From a checkpoint of a small transformer trained on Wikipedia: ALiBi.
MLP neurons of a small language model. Each row is named by its layer, matrix (down: output weights) and neuron, and shows model dimensions 32-95. Each number is 128 + 32 x the weight over its row's rms, rounded and kept within 0 to 255.
Before each neuron's rows, "fires before" lists the tokens most often just after its 100 highest values on Wikipedia text that the model never trained on.

fires before: "s", "t", "ed", "el", "b"
L2.down159 [204 126  96 162  66  99 135  78 114  90 119 104 182 136 158 205 112 188 137 159 160 150  67 138 117 127 156 118 155 109 214 189 112 125 182 119 168  52 137 152 117 155 170  76 145 143  78 128 111 112  98 173  81  98 147 144  74 148  96 110 115  69 129 141]

fires before: "-", "\n", "n"
L2.down1492 [113 189 139 152 132 134 124 189 110 140 140 119 128 104 176 165 102 158 161  51  98  75 169 132 158  55 157 105  95 132 176 114 161  60  78 140 191  92  67  76 142 106 120 106 113 197  71 157  86 177  91 120  54 122 104 113 156 142 147 145 119 148 140 159]

fires before: "\n", "an", "al", " (", " "
L2.down1970 [103 103 131 102 110 105  88 158 187 136  97 104 156 118  55 183  95 167 107 135 136  87 134  64 172 112 160  94 181 121 101 153 133  77 182 132 151 137 119 177  94 176 168  97 109 111 113 101 143  99 134 130 136 142 121  81 160 108 128 122 145 135 132 106]

fires before: " |", "\n", " ", "==="
L2.down235 [198  99 148 174 169 116  91  99 131 110 140 130 164 111 150 152 165 156 144 106 119 153 125 155  41 119 104 157 151  91 103 138 128  95 102 166 185 106 121  22 145 120  95 101  50 134 109 119 108 139 109 147 125 119  99 155  80 183 137 119 154  99 117 100]

fires before: "\n", "al", "s", " ", "n", "a"
L2.down1982 [138  97 104 109  53 147 196 123 102 119 113 127 126 135 159 140 132 126 140 124  75 161  66 117 123 147 116 186 183 107 143 151 137 166 121  76 131 153  77 121 167 169 109 113 106 105 123 140 202  96 124 145 129 152 102 139 161 102 177 149  74 111 164  96]

fires before: "\n", "ence", "ment", "ent", "in", "ation"
L2.down1112 [111  90  83  84 203  71  65  88 104 165 109  86 134 156 118 111 161 157 163 144 164 114 159 123  85  79  97 132  99 134  78 131 150 160 154 159  99 122 103 116 106 111  87 134 126 110 112 125 136 140 196 175 175 133 189 126 166 118 122 129 110  77  63 121]

fires before: " |", ".", " (", "\n", " (1", "%"
L2.down349 [152 129 152  95 148 183 139 121 136 102 164  95 216 187  95 117 141 167 131 145 159  99 127 182 168 138 131 155 109 175 113 110 125 135 139 124 145 160 174 110 141 192 212 120 183 134 169 160 160 133 123 164 148 110 128  68 138 113 141 215 120 131 102 123]

fires before: "\n", "st", "s", "ction"
L2.down1290 [112 158 105 136 178 140 113 169 148 134 160 120 177  93 149 117  94 127 113  99 115 167 106 123 180 182 102 135  90 122 166  87 156 142  99 155 171 135 130  79 109 142  70 118 173 179 164 170 118 199 100 108 159  38 119  89 130  83 122 136  77 130 156 109]

fires before: "\n", "==", "s", " =="
L2.down1480 [ 60 177  96 128 163  89 137  60 108 133 110 143 194 138 112 173 165 106 124 122 193 110 121 115 166 105 143  95 133 104  99 151 144 166 140 167 100 162 173 137 114  84 177  97  93 145 104 155 105  79 138 165  87 138 112 149 127 103 139 136 114 115  99 182]

fires before: "\n", " "
L2.down120 [127 103 151 129 120 118 170 134 148 138 181 114 146 118 102 125 114 209 133 157  81 128 122 116 137  52 114  98 176  75 114 110 103 123 128 196 141  66 101 109 133 185 154 160 151 117 103 115 128 126  98 161 163  80 104 158 161 189 196 119 141 140 144 154]

fires before: "\n", " to", "ing", "s", "ro"
L2.down1682 [100  83 128 119 128 101 136 104  80  96 119 121 107  83 142 102 142 159 156 117 114 157 146 134 137 148 111 160 125  81 142 144 182 143 101  91  92 155 138 119 116 106 117  71  86 139 127  95 162 106 114 101 130  91 139 130 135 145 190 214 116  90 167 159]

fires before: "-", "=", "\n"
L2.down1639 [203 142 102 157 148 198 128 123 124 139 104  97  73 138 119 182 115 105 146 125 185 101 109 170 141  84 142 141 122 144 180 153 103 113 109  68 151  59 108  91  83 191 205 131 146 114 145  92  87 129 116 105 101  91 169 131  65 170  86 122 107 168 105 100]

fires before: "-", "\n", "=", "|", " We"
L2.down525 [ 67  96 103 126 162 114 123 109 133 108 123 120 142 135 135 143 130 127 196 139  75  46 164 237 112 131 141 126 156 127 157 114 118  99 134 139 130 137 127  91 120 133 197 136 127 125 167  59  60 170  79 138  89 172 120 136 106 186  60 103 114 154 151 163]

fires before: "\n", "==", ".", "===", "In", "The"
L2.down1222 [121 131 122 121 161  92 138 130  82  75 166 194 148 106 122 109 160  69  99 132 162 143 130 149 139 142 169 118 243 106 129 164 142 142 157 142 126  87 136 111  64  41  65 127 123 171 134 136 110 141 111  97 160 109  61 144 160 142 140 163 104 128 131 148]

fires before: "==", "===", "The", "In", "|", "-"
L2.down191 [109 118 150 129 174 145 143 157  58 100 121 153 142 129 125  95 120 157  35 100 104 157  80  88 110 184 176 128 128 189 156  88 121 132 104 164 132 119 105 110 165 104 131 109 115 131  78 159 131 151 145 164 145 139 105 105 141 142 127 161 118 138  58 161]

fires before: "\n", "The", "==", "In", "===", "|"
L2.down1063 [ 92 138 134 138 157 113 130 102 163 143 146  94 116 158 150  96 178 110 156 148 136 118 163 166 146 138 139 117 123 186 173 155 149 164 130 146 109 135 148 139 136 114  74 139 184  75  98 113 123  99 117 144 103 157  97 110 141 140 111 101 121  87 126  71]

fires before: "s", "ak", " Ro"
L2.down1181 [136 121 109 143 127 125 168 136 140 158 108 147 165  56 149 146 135 106 147  84 179 131 138 154 126 156 161 107 175 110 150 174 136 157 165 152 212 138 139  99 136 128 124 152 130 164 155 122  99 146 104  87 126  88 130 142 117  99 106 113 117  80 147 112]